Weights of a small transformer language model.
Training: a variant of Adam for these matrices, 149M tokens.
MLP neurons of a small language model. Each row is named by its layer, matrix (up: input weights; down: output weights) and neuron, and shows model dimensions 16-143. Each number is 500 + 40 x the weight over its row's rms, rounded and kept within 0 to 999. Numbers have three digits each.
After each neuron's rows, "fires on" lists the tokens most often at its 100 highest values on Wikipedia text that the model never trained on; "fires in" lists the words (lower case) most often at its 100 highest values on Wikipedia text that the model never trained on.

L2.up73:508444460495449415505507513526465481460548530518516548500491445455565551510524445608554518562531478521490493552474493519548465487435521454514494500472543560535463379461452451514574432537475503470538515516508491515556531503427532506559469458471552493534502441465479522527500542591499531483579509465517450485539488493520490504492454470517556429526465442515531483486456490498529555514486
L2.down73:470448543589485514506623537555472488462526479457433453441503525523516492456492454568538503470519576436505544460480529419525458497467475527505499588463496475527479515472517452424512479541473432432540526482488484536514510457534436526569481571438492578467455549436562450545478556479527498481391443529539492548560542525503520517408544507490532514493567535524465461505478487541489459513478
fires on: " was", " is", " were", " has", " had", " are"
fires in: "was", "is", "were", "had", "has", "are"

L2.up150:510476517515504498507534510502547488528482473514463452503564466423443536459514444541488534532463552491497527515439486455484461478422513457517519616518539466451515473457475608482551460529526395557411497548420553520488480484465466494488493489456555534502452482489427451481493523519502487486560475456541493527483546489574472552471410552460475478521434510502481577576495492622487538468525
L2.down150:543519510529574452548502495477495500489526478516472540465502556544493543526436509444438528501495484513527530524534474455534450554529496474470477507506439483536432462435493460552459426512478497516501500362581468525535537517495474505508558472524533496547529468459517545506564495498504457470476575443529481453598515442546500528466594464486528422528580548483549592462460486537466510604496
fires on: " and", " for", " the", " in", " to"
fires in: "and", "for", "the", "in"

L6.up472:586512453505474464518462529556477461464511487512474475521458475461536507467528567480493447512503509485459473540528478504550493539456513505537510537548488492477452488526462496509533448453573516535499425537451551557511499516534502496553507503470480529438488505564393521443523588538490399516491470521447539496571426462534475529486516566515518506515482448546440459536511542460471509562470
L6.down472:537513497542543486498561501557479484477475450514410512463522514475562559577478531520518451433556554473557475492567549488434465503458545597493504513498469555517579503416498527460545494463526450515474497595509535456467515464483456543484496463385518535498530464451474492495516474531515507515545477536492511505496471587536546509510503544519457492493453457564499504514551566521497501418518
fires on: " he", " He", "e", " his", "he", "er"
fires in: "he", "his", "her", "she"

L6.up113:528495490440496450538494517525595521428557464454485522544574472472541486403540471478469458530483532499541538457490480466495470517508476395494534529511500499551504469471593529499481509482504469570444442459476515640545485466517545490580537521468532476542486525444486499552485507522458482484527448481473492449495443510523491420399483530518505512439448527441490544501492472535455434507456
L6.down113:537454482504559494525570478443477492561536493529505493453470502523456494497463522536518516518488581523498515466399438500483515476508464541518504438455453478497479526471515611454546578490420496519473539509572476466484461472526473394479490465405489538450527560530509531469482554519496504488578530521536519544496494464453534500427487526443541471517532506473494478600486494546440533515505
fires on: " to", " se", "rom", " of", " rem"
fires in: "to", "of", "total", "town", "from", "several"

L2.up220:493459450497485479501500494488437523536567543583498522525407447575509555488551472533572567581523506475503448471516531459498524461414485512536472482505531529501420437425438485547521420567521497498500511491518527501538554469421555488497482486474490530437538460497501511504421545566562518539575484469511464465549465482529443481531461492502531475407465549522518494492513474520495516513509
L2.down220:430513470536528497523517510510485485476552483479407461483483553500533499456550499512545489539446525482494515516512509472465436472544520500492534535519523498517425514447491498477545477520450415449512421483413451482593458473527498490552504547481518616506499548446475497609446519465484484540535430496511514501508491597475560494491539454520568518529510518539480478565534525490493411502413
fires on: " had", " has", " have"
fires in: "had", "has", "have"

L4.up142:540464443443482459477488454499487460443516537555496480550472430503499496490501519487543526528499546476441471474492483544454452488446610408512502516475537491466505444463528520489492542537478528506497467522493570591499435472594591530548503530508485527503476465513461545485469518501536513460530437534513428544492495511511477496528441468500589408499515476535499539465475504509472476440495
L4.down142:515503444454487515546569525521447535508552515452464514481469568545548452511485534542544499483539492537429488486543430490524575518482528494508512439426562561535562500547435517581528541552562527526525449537455439436526490506482515505474514489531506732570473500548541516543452491556460436502531581472531516510411501488477457493407498494484493508469525519473496585521477531563522519535489
fires on: " the", " The", "The"
fires in: "the"

L4.up459:447464458502471524515497470494517427528542479476433513523432564519499550477502533528537477554513491510484481485507477521533450499482507467470440494517536547466455463430487448549517490419595497549518548507442460553531525522496556542515543508446488496509426538517453484489477444482491464552472473525447507480523409525514526572478391515571533428485544476477462521478511543531531554491404
L4.down459:432502503534495468539527523451464516443452499570505431466444475473499462552466527512477485438508527507593484561423471494541484519442430490522552559491460516482506458446502503490534500571415555530539529525478483461527514427519515470509529477451465523411512514488470514557420535451549513441510501524567485524459446461437480486492470467470519458504525515520478460453508466538540459543496
fires on: " In", "n", "fter", "In", "ollow", "uring"
fires in: "in", "after", "on", "following", "during"

L4.up101:468567486513509513543521496500494505390462520546476508443500507548472576354462473506522431506517587496507473551526462509463472472555447468486511550469471472425518510485552507574454441517531566569537539448524494604520476586493564505461447491518467508491457568501465553522523501533469457506424504453423475504507458541526491501511483560460471460444516433415481487519514473527519473562498
L4.down101:453528509537456485517501520473509505540498500473546492492518513470536512564499519520468552542532500442480461458536498447513511513515541500501535456455488517450564552506484471577503482497442492562484522512477473499499480438472508564500491557508550599524542428484528470488475452535441536554518536503432475483454513502549415533585498496500497557504507500555496514481397546530527556489500
fires on: " an", " a", " the", "od", " this", " that"
fires in: "an", "a", "the", "lodge", "this", "that"

L4.up232:498512456478434497497507475475500487515534459469467482501471555532527466474502516558537454434469517465462392499566523497380477507522517467553484509477509430468508513471528515529502472489506514530402497475487549544471529453545530459488565470517505491521580504489518536523476494541455494558539504407488538507506484541520496571507514468527517425459504545460466511437502545553529592426532
L4.down232:533454510507439485485492500584520488404473516512513485507473510499475510514537506430512546518487474534469455554460498491502474529486478566475493521427456472571473537497453473461550486511447442495500512431495613459503439529554506475500454522551472482501505523516433556509512489436427509460525452547481455512459457398489561482604513519559520416575506543450482482583467536511474501508500
fires on: " the", " one", "ow"
fires in: "the", "one", "known", "an"

L4.up77:607473525495491502468489489437533522464535516502529474507495506501527618478485589518513480480532469459525466501446536501479439463487601496542455506544518537458532490489552519579544471577562480475497427553563467547526578527503468461460494531480524528478456514465559493546523533558514431497497481486490415517516430477490530510505484507505490465503484505461517519438511461483540432573457
L4.down77:437538550501456442488540519474560509561497458494473487485481492467445510494463357493497562535551485479451539463511474502474492573389429495526531538541575479514475437493514437487470472479461483466500436523407443497494442506512443473569443494488442501505511521469459534569497478460462517535487540508505523579474516545567538510547471478496521494481520447448458546484454483563507545439471
fires on: " as", "p", "ess", "ter", "y", "ack"
fires in: "as", "latter", "helped", "stainless", "less", "better"

L2.up188:482521508496527510450526526540448461498547512565529561540557510505470536491480500487533454493527535484556460520518485477477512457526475513527470469496509573483528493415531586503486503537557497516463525476484600594487498501477538607513524478483478530517550529497514465557552505498493495402439527493427447529507514542504476534496462481538493402500530462417495604473456497508437496468468
L2.down188:503503527515476470601481503488516524593474522488411493486521497480519529479534581528526521538454513528498506496452551517531531508492581521486443566499477507552508511592455512463540444423491479508560535515533471510502527549516527467497517512505516459502517458475459478458515547528574577597560438520467519491487514451446442522557464483450529566506477474554483482539550520519548515509518
fires on: " the", " at", "97", "9", "ated", " in"
fires in: "the", "at", "located", "in"

L2.up655:511449508523521467489453492461531500486495517469445509519489482496484525460508469497482427516461524494466486523545435455481512453555518489570448641491455522549504506509522544515504456489572422590466451560445502525471497469471474531503475403473486463476496515544490463458518521535501477441578486471511492475521467485572497567447437538465487428484391510490486561526489532545466508494491
L2.down655:495586476543510561513472503629534474505487506521470485449576488461484457560487515490566519512508496595430537491436524472567487435492440582489511551459507483534488443526538417481479534504504567565552500492623491444508535498494410484413455558459540485498516544532485494427494480460540475526459474566518519444433528476560492518518509522464487479523479513477442497523491498494558484564488
fires on: " The", "ious", " the"
fires in: "the", "various", "previously", "previous", "religious"

L2.up531:541486510541517436546476509496499498542554519506489499512359494491489595444553472504545571492490546466448489583530541474526530460467516511565500523542510528461491447454433513548540484545485499526520433501535489510541526538481542471526443513450505514434536482501480514449438547546496449502602475480482466477516428478493428518535463562487497480387435539526475522505496499512471441525515
L2.down531:440498446507513498507546509463518503469533510534442523487503536513524527453558431536534498553424516425475545445517506509468468494500502536509512521492489521519420497478497459456482422465448460476481492458451426475589489513528500480497494489461517619503535479473493507589443544408521471536520452500539502490489503606489551475498540478480564480531503521523475444531514507507489452459409
fires on: " had", " has"
fires in: "had", "has"

L4.up612:584539445512448472489432454525513409500455464536533515553494535512563495528470459538571534531490479520392471513478497589408536553478562475522500516489534504501520517520461483543553466475463487524479525398464571537505535498554522513569525439511494493455525536468435553480459526498554476532534432436520471464519458446495540562560504508549528450455465482477482570508507510542483442447445
L4.down612:537477480530448433514514578474561557463446521466459563517488533505489494472572566490513530511497473459494507551480438503539491535451476526495480478487477505502599502466467572510496540475517504518496473504486538469470445498559430491476515582474501586412440563451455544519509483506403539466424451462434520467440483442464444478551514500462495489529471508523439530533605515528496555464621
fires on: " a", " the"
fires in: "a", "the"

L2.up107:563499519482486512547523462476471548500541516511473505555518465478499490512490431488499442430485532454501495502516483477446462523442582483555572581518465508435509529461541556508483483544603486540431484505446538550548500554473460524449505511468438494463501444500517457435512464607488462473496470395497469471495543494534460597533421475448548436468529484484518521537493425550452529545480
L2.down107:521577419483550513481442459489497506476509496491516505510526532525480477544445514492483551507540517478520475545526479607475466439532519473524525525470520554479536545439529483488523482465462413510506511524463482529517519494477478512471456484494531625471544475458510508582501481522432475476483479532544568610488552512476524489496477512453481530516544557458473506580494519521539454541527
fires on: " to", " in", "98", " through"
fires in: "to", "in", "through"

L2.up215:524518484494428443520481521456489472381517492576426551494485511539548523494489484521539507502535457524437472519552466539520417500484495510513522445443503535472500464434497460514562407512494463490502448526504495540539520483511539485571537533440495495505458520487466475452489516498496492562450464523485414470506466445508513490539508451481504448527469470449499471390489551583477568405440
L2.down215:526467551568502528575594544479508482515489515450495488390430561505533537496483490505552515459516585526520598530417516430463530534452451482441507500538501559517491456514486536429539523472492482511551522406478522494559594478461473452508504547436473487524495503545569519532494480382511469482412494534525554558441473464521415523440521482493462501561505560485503425564441447519505462476558
fires on: " for", "fter", " after", "to", " of"
fires in: "after", "for", "former", "of"

L2.up728:506537543476513508531435466538536492444478498531456596515543499525527522442554514422581409506545569495535520584554477469496541479500494540481511492464459532484532535448520498565470455505559528566437430488438538591478480498559505580485504494491477492493547557463526523473471474540494497476501490509423508491534456487477524510557416431489451450529481428506483594497530505519506504477449
L2.down728:484528506475457548508514480489546499513531517471531467545515541502500493549365463575531481425480455535420457492495442498553502424492497545518520510506449560496471473534475502484557515481503459559552554505502531524524549470519553458521499451548549570456541511516453463522522599448471538552388486547488457547554505602456490541508587470461502475536502473459553433580538525470493460507534
fires on: " in", " on", "1", "99"
fires in: "in", "on"

L2.up527:506545505519479478494514525497475470490580476494468485483467458565513559478519488528496528492496453484404525461443513489517461499422569519501476537525526506524489519482437480486551462466499451473472539518546473561400513518482543511515504449500604527488408510481454513460454539536549490550609458490529473547522512465489542482470401528501536420520516538461502474475463530537536550499485
L2.down527:510488554481499492501513551477466491355485544507433496456491553489472452469471474528594539474490533482531483456505528418497468501491474480507482588502538523474562534495516523401468477517523504475511475505472556580550513487562399538535469549466418523450495510458646441549529530519509533485454491468535529464548511463508503529441532485486503464517493445471506504520513510535504516506554
fires on: " were", " be", " was", " are", " been", " pro"
fires in: "were", "was", "are", "be", "been"

L4.up50:564473526487486430476434574499504486464502557512489510514483439438508534480575541594468498517438466538417474485493445525539434512435549465530571528525480485519486505433507478512522499488540544456529482496515537493491495496560541481503513476462502533474469508556453456481509506480565504524524389546485475533587460484506502534497497534455541493506460473547440468558512498514560477504453
L4.down50:479506449483508514524513555553448481533458463494484478444477475517589487495445497505426474509481602431464418508468511437490550570508552543546539561516530556598549492500514509487557475482497483504512467564455561577529403501539474501545537466428457531501494491458484529527503591520484443461549473463486541481433508500488532480499508496490505568549455523525505470483507559465497467497490
fires on: " he", "is", "e", " He", "er", "ts"
fires in: "he", "his", "her", "its"

L4.up214:496537530463492487518497488465514464487487584491531570527528509582540491514541436542499460559509492528514485487551447499478522489486506483483388477460485436523520527423487535442530489495540454568462552513502480551439515567494565517542505483453499476514467454499433539439491523446489468490491425518467470474482519413551515495442433532530494485405427473473457531456466516532486560493501
L4.down214:502557489529568453562484585566482446470445479491487473485557492500473468456461509584515581531510480455459571456481532489479405516502504517443466458555520479544476473509502484509546518515462496551530479567500571559508486424519448511477522484492433434540542471513434552545499503451512493402529460458493486469462526511519553491497529503515532424468509485535467565471475482458523484482481
fires on: " of", " for"
fires in: "of", "for"

L4.up762:560502490472515487529460480433484399413575495480443559548416428490514541477568493501557536557519461503481506496542502534515421457518490485525446524531459514553466497470483492562470470484562501541496469499450519560567516468460495508521510475410489481549435544513428490480497459505510461466503414512436523513525467410590448541479450483513593481533495481485527507448485531487484546465457
L4.down762:563480592540468475498533456471457498484454445487524378516447598531511525514493517522520419498507525537545507542488477502476445525445406505466562587561519483433491542444432471479497512454515497541494517504449526537535487449515480472540478478469502508502498471440523456463499501501463444487549521447513519577485437538499513466503465511501466482566494458487522448457519482490535461537526
fires on: " after", " of", "uring", " For", " in"
fires in: "for", "in", "after", "during", "of", "despite"

L2.up573:506529496422499526554469442447502562512522478523498478497534443456500569486483523496457505514467525447549528487426432540411464420511542442504518663510451525508515477499459520477483545457501454587464532490547464512492446514481482521437477449478448498499495521559521547451524496520490500540540495447479430462510586463564459548451395465492545453529508479544458571510523518565492538475494
L2.down573:476524502511562457504496531456526478580441466477530539509511425482504504538531472574472469535538539462446531564471503498483503508557509448429557502521536455437534473484585498504493588537496488433538519495430497486504524522520511495457477529566515501534561470505462544466518482515512474485511446467393506514555468543485479461533537532557489495526525438515519499519470511447486369501414
fires on: " the", " L"
fires in: "the"

L4.up265:531518480429473430553513475512502495539572477520531492473492525490514558520485530531463478511545525506463452526505513458497485440487549546456441520534488505463579538483530546506545467504509460530509515461515497495549472471504501460487573425442536496527428422534491526439487605558471503534533536527457531492513460476483497440452403516507407493539357522495488548459444528542448524519460
L4.down265:513483518415388503490449492510476566538462471391470450497533524481544487532477571454492490514556525474513497467542398531495586481547547487562493581425392521507587507496532466570510550529512453486500488542514450536512520521533453531544485561479529619497442518499439465492534568497475460564504521493512544469470466516531483516486518469474503529448555479487530539569523564460459519436526
fires on: " his", "ig", "N", " its", " the"
fires in: "his", "isbn", "its", "big", "the"

L4.up297:497488492467521430511488475523505443509568482614567500521551521489502495518515540486472466480430540475455448571482498522494495489474548521534478595510490475538560459505494491598559418475488459539460516488566535520390501522537539486508526460493465498480554522515476571432498513563463493550533511477530503502523434512566485517531488453532500485546482470543534472496458491547503515432495
L4.down297:527435544558533535439500452539487434473426510493500466541516511532495484458552562504504485501490517470442531545541482483558479533517500489566453567546479503464556519547460481493537493512558514517528498496469432465459409498580475537497439496528495498479512520448516496508506517492508495408469554565505511476469460482534563540570495475547529526479507582503505473591437459487549486619510
fires on: " the", " his", " one", "ing", " re"
fires in: "the", "his", "one", "becoming", "not"

L4.up100:488451429487450465492539491561488519431536463582473460545405574532511524496545438502485507576478495468471454531478510493486484493435567545499515555492457528473540441509460542573513413494505479482421490474580513487502519554575481455530501431531479476496519461533437547484463523554426494468514464474468445545505471518505477544569496477536472505486534435488523566520443504514578493447495
L4.down100:573445496496497496540499502583419536499466493455451491502512500489554543553517528483431418478498464484490475482552491479502497468533468559596513517532468541474526495467454507532567550544504491469453589392442513444494386482531460503520480531511452512449471513473489517523550515433492477502441543466470596488481560491593451530488486475497456565559475489434529537544513563500511542520529
fires on: " a", " as", " his", " its", " an"
fires in: "a", "as", "his", "its", "an"

L4.up234:484550440465442506566522476506485506537532527565480465568470473483520602471582457484506524527465496485494529563578477495519488507499514470536524520503525562445460456540484509535556570472576520524520541476533527522506430532501517548485461410453491502516555511495479508514490545584499451445479444498531454500503462542488540568577474512551609490480486503492543492533413510541449510551532
L4.down234:463497595536509503504485419474439461483470446470458509486469490558510512503539538517489468487441499517592493520526513442469453508504527480449566584483479376460562595456478478453497506481537502559447479468502485490473502504520487433539482518581563489445514498503462473517478366525569524464465542577545490605549530468490506511420476471467469505549471526442488517480521495489483515525544
fires on: " of", " in", " his", " the", "ing", "orn"
fires in: "of", "in", "his", "the", "following"

L4.up570:520528474416509543567518527501483491523533508540536475532480575536552505473536491563533496616477522523490477523500495470433542477471513533498526493497590501449483495477477482540544379486487496524437468549574546559625474491516505550451532461419560518506530522539526542472467539596584510592480502505529456484516447471532469470516463457526482482467519517490567517472482510517565496438490
L4.down570:533472481567487515536530530551434565477463475491535506482488585478526506525510510474464459487515452590535447560464547556461472523502510539518495530487473519446485476529508500459473479486485497520504558522495583527488450486487447451461468565506462752538495499516523500527524524477533473524499469509530497520459511498528455515463479478513466519522488549446488517534536520498579494515480
fires on: " his", " of", " its", " their", "s"
fires in: "his", "of", "its", "their", "s"

L4.up598:592479529464489457493536494450463468499426492524488531501450484482598481529558516529554521521464559469439480511501464577503409431528520395543483506496530501494505463505438518529531439494531516555464514524519546519491488470450474508491489533534449534518433504520458510432478512514540460463482410570503464517475489463543407443521381476547548455518456507473490489476488529616504512499498
L4.down598:503434508432517496499500482480496511617550555534476521504484485511534484509472490503543452423454502478534533506505516512497514537482497491494532466503453467514503440485443526555495563508509548469494475451421458522533554573444529561439453580437574486532567562495568487486459493492546518575460510487554463498486545499500512527423575484538471454512454496522542513513486416479462486550458
fires on: " and", " st", " he", " his", " for", " who"
fires in: "and", "he", "his", "who", "try", "the"

L2.up40:455446536526479481594451497536438499531505517542504569477445446540531474457536483490544530531490513470498490499488531514467526417432552486515441530490423531464500518493485499510478433452492395522480539545561488617511540524453539534535524499473544442516516550489491460484421574551432487528559482495504452501533515499519459476493471483486497489518420517442501483430488534523521491493483
L2.down40:506461488539541510565578443503535550454497570484476495472416550535515454494484517501531533492507541556557537474561509428486479466425462474513500607414527475507459423447505496535476477529546453449500506452452522508555522489562477536482455562510447564481445560475523458443494520452554473544508439458554504498552506489539510480395505513486471512495580458504521463484478488572531510494494
fires on: " was", " is", " were"
fires in: "was", "is", "were"

L2.up372:499473500378530481459506530437487468494490530542436512486552472543509556472477512439542471608484518488482434467509448489540501437433457533524474539523555538562520457442567552537556475540551451483437488486424543503514461462526488550525439519465423527463489511501500483518452522503553557536504448508471496478521458498529471505453435470505480460491476437571463563528527479481529477476515
L2.down372:463496489441503441526535526479431507492470569520499434476495579512563439453533523502549504534490481487479562502550504486482434474565515521546497574493566576481454463489473480523571474505437414483479448502457478445611504482471470471525517494432455551522506525435503505537475468511449454537518501512507497498506455610550485450468503464491513556565459496514513457503479495480529503518481
fires on: " has", " had", " have", " with"
fires in: "has", "had", "have", "with"

L4.up704:486460470492489476563504447499510522377490539524488523545458532520489532453553517462525525529488543526451508516571457550514530493512506478486460592513531464528434478483489524628502522543569483488566501446496504619541504591483498508461488462494425501521470469475457510463543536561444452508472417437483505537536467426530508534525420474547516445475490509433544460529513514581489503503463
L4.down704:516450560502531465498524466521512554543497509453491516565513448591503580529486490518496473589494543478498504580449524483462554557418480447399492511462497485459491555478432440489464546467525480492495497495441530484503468453455496463534489515504470529557522525483512494497537473500497410524508516483544478567507484487494457447498408480495487546544495480487515512493553536550476495465459
fires on: " that", "ut", " for", " on"
fires in: "that", "for"

L4.up95:524453518529494500503518563581504489535457454593474535529461489468507528518497465514554449480443469501440479484475476510462472571485470479578491541558531521522560445527480534556546457517520495504423562455570531543465465422507528486497533525482589519538557547504456543477450461449452539541526530450471502512522510478499476485549473481531503434480506505490509535459415531523496465471478
L4.down95:476489510564558427512477484498454526473551532483555520462517530583572473488491476452539519547424503501500581515537455501518522488481494469497457577513537469472552488578509493537476475522535527514469458416469462530527508475480576577447520519543554504502552568534582451499457531513520472452508465480535510516488527470514555481473488467481465509541496462571479494566532458490485450571581
fires on: " st", " as", " not", "ered", "ing"
fires in: "as", "not", "becoming", "considered"

L2.up384:489541511434466487543488504457543482438459486490486531504545577540511497433467437501511463559484522519509528492485470462425446500527435516540536484533560538512467428453552513504497421454502473546448490510423570658439576458474495515473534505527486528505495593442542505551485565518490495523471479488491526504579550539529509485503430478516532424539515463461537557459566553519527584466505
L2.down384:435460493490480474493438493533498538510509552460497459516515456476546494590523592559483458520567549447472515523509486485518552440507554570443514540550452525541517560472461461553499556511465485458504525502563476492520472523502510544511474489423479477497492474477515507463477510469468480448539495571477485469523518533567541536495481516528495520499486510541500515540415464470480483567437
fires on: " of", " to", " and", " U", " with"
fires in: "of", "to", "and", "utc"

L4.up630:546531524551500430524508532548550447409453556521557532501542489495584491447540490542495518591560445470413488520515474530524479539534543502545530451535484488543525479445537468523551524539509521501441455504510564545468530540573503505539535431522459484577479457499462557464523463490531456446536424519450494529506447402531459496524487467493535435496521458541534495515491530504538528498510
L4.down630:536437505528537541501537538530513421489553529508578460557595488489560503549489502519444493458456529408492428461526394540478579515479454557477471488497581472503478487572437555559561553503492518535554511532515553476566523535534559462461555499513562462501487483422418521426454539509517440490491543547491478522502518458482501509471497440523437525498494503533476505487532540535552563476513
fires on: "is", " his", "ose"
fires in: "his", "her", "whose", "whom", "its", "this"

L4.up127:425539497458511452449410495460495512480478553475505560476483468485524536517514565503474488466470516438495466481555449483459505540483540487413403551499509496529514459517507535529505501493538373545493495523534477511486511477512555479527506423398527502482484402554481511518557484529518440571566464486489485486516509557575505556442443536520532489504482534492532535447517500576462549481436
L4.down127:548499436473508522538496581465444493436529484498500502541482562527507420419456453529527520501524590459440483447472477470501447492604473482521468569557539473540595469523501482519537475497484528460483472499468513547564472496489510485457517528494532462554500594530500513503463549446458497455535435376522464556428510494556539536475506476503547452543496501534496435511450431458532447444501
fires on: " that", " of", "her", "hen", " who"
fires in: "that", "of", "when", "higher", "who"

L2.up602:473535520433513521509454489465496505425499455503472506532461520550531500495445466523433402551447502514484492622511490456450495500476482500510503559527526500443572477493473550482471498530525452540484480486458539518532529519577456540540462505453518500454510543523480473417519488520459496440434521495458475428529558398541425536454423564490459423488462484448498599532501501572472486568464
L2.down602:505541457513474505546490445517437459531480502470543515490479497453463585484557542421579496500476560489524543550426544502463582517508563533442539521546529450474490536508462420490485537471506477463448470491473535473481493536533528502527485469511526501577530465548525452453469466511493579511520450602479525500448507440459529467538441498502496577555524465496467448498518493568501444444497
fires on: " the", "N", " a", " in"
fires in: "the", "n", "a", "in", "hun"

L4.up173:518422490447497476491478541503475487439539484518470472544458477566464504536512473538525508559466462455466462502452522563461443445464552474513493527505454523535486475555505524517523443510557494475484475497564569541460474499472543492563495492558512507522555596502435503525533506553475482490462468504440466541498447493498460515531471419583645318509527531589544482539444463548533544508426
L4.down173:482592431499434493463522542464463491493495507493485501492515539470497465512492470484510569534494467472495480485521446509515492539509502449502499455520559511528493442551475510515462500486527467457571407473442443518553559467490543504468533495453576608570436452563466416490512505474524496616441466498546411473379479518507548563507489416513502539506447469524558512458494514472570535421494
fires on: " but", " and", " as", " so", "ing"
fires in: "but", "and", "as", "so"

L4.up259:492473510513445406503484531595492527421515527501527544513460579572567465518509514562496534617514454509418528522463504538494452496436568505460507537494423542478533444461435480488489496504477518479494537446514570529461515572606575468556494416479537474460449508526510521498504496467508496495575429446466481476548497457506510521565491547521515445494494452452418503528523551491510484428466
L4.down259:485560609550528523525531512467429513426502506543479508502499484522521496421482555515533517453494520422563489528442500496449500418402452530518521522526494502534571558481502483492534535515502531492537600529467531465482556470439507469489471591485493576504487526471525568458544556510465527468434414508466468492507577485527500506486502493485553497513459508438525519508511450507480512452587
fires on: " was", " been", " is", " were", "f"
fires in: "was", "been", "is", "were", "chief"

L2.up84:486554442550497519463454501483486500517481508534468495479499443568474552420501512495537494573470453472501506459499447563460505559455551401531527541522480554500501517458466466611460514517553536563492506549514470510522467511455515615518455442504507498484609443451458527482517485501503482532547452448493473523523465466534534543483419459521581478519469461478517450490521455581479541491473
L2.down84:465493481504515543493551469439515489524496538466476460528469574445485463551491570523506489539468516516556570535460482502526489469518439582414468479490474484463523557536505401503431531430514433455532410528472494460564534543520453512558496477488474543479508585474496453556487433513502514486505484506496605492492515500547452482492418499509488456550569527461527527447527455476478577462530
fires on: "In", " In", " in", " that"
fires in: "in", "that"

L2.up696:509546501535496514545497543523519517411465517560464501537525529534536498432491514440524466506500505472563485568537465509494491527515445557537515528531553469493522466512549518532500469587562424532436533499410496566514498476501453523463517541462494487493502530532473499497542448501475550440482483492517494446514434537540480557503446459480522397512563489492496574547519490496465459495514
L2.down696:545461528415509511461462551461514500562497445521508554529511447465473500557489520612507428513560555491486424533453534573567526476520587470541469516497419504506507565442509398477521509506479443472494542500515519503522443509530595513523482523451531541462505527481479532516487543510515462572447504510475498533479476417495463524456547445508417491517459517526522497569523528493523407495463
fires on: " of", " in", " on", " by", " c", " at"
fires in: "of", "in", "on", "by", "at"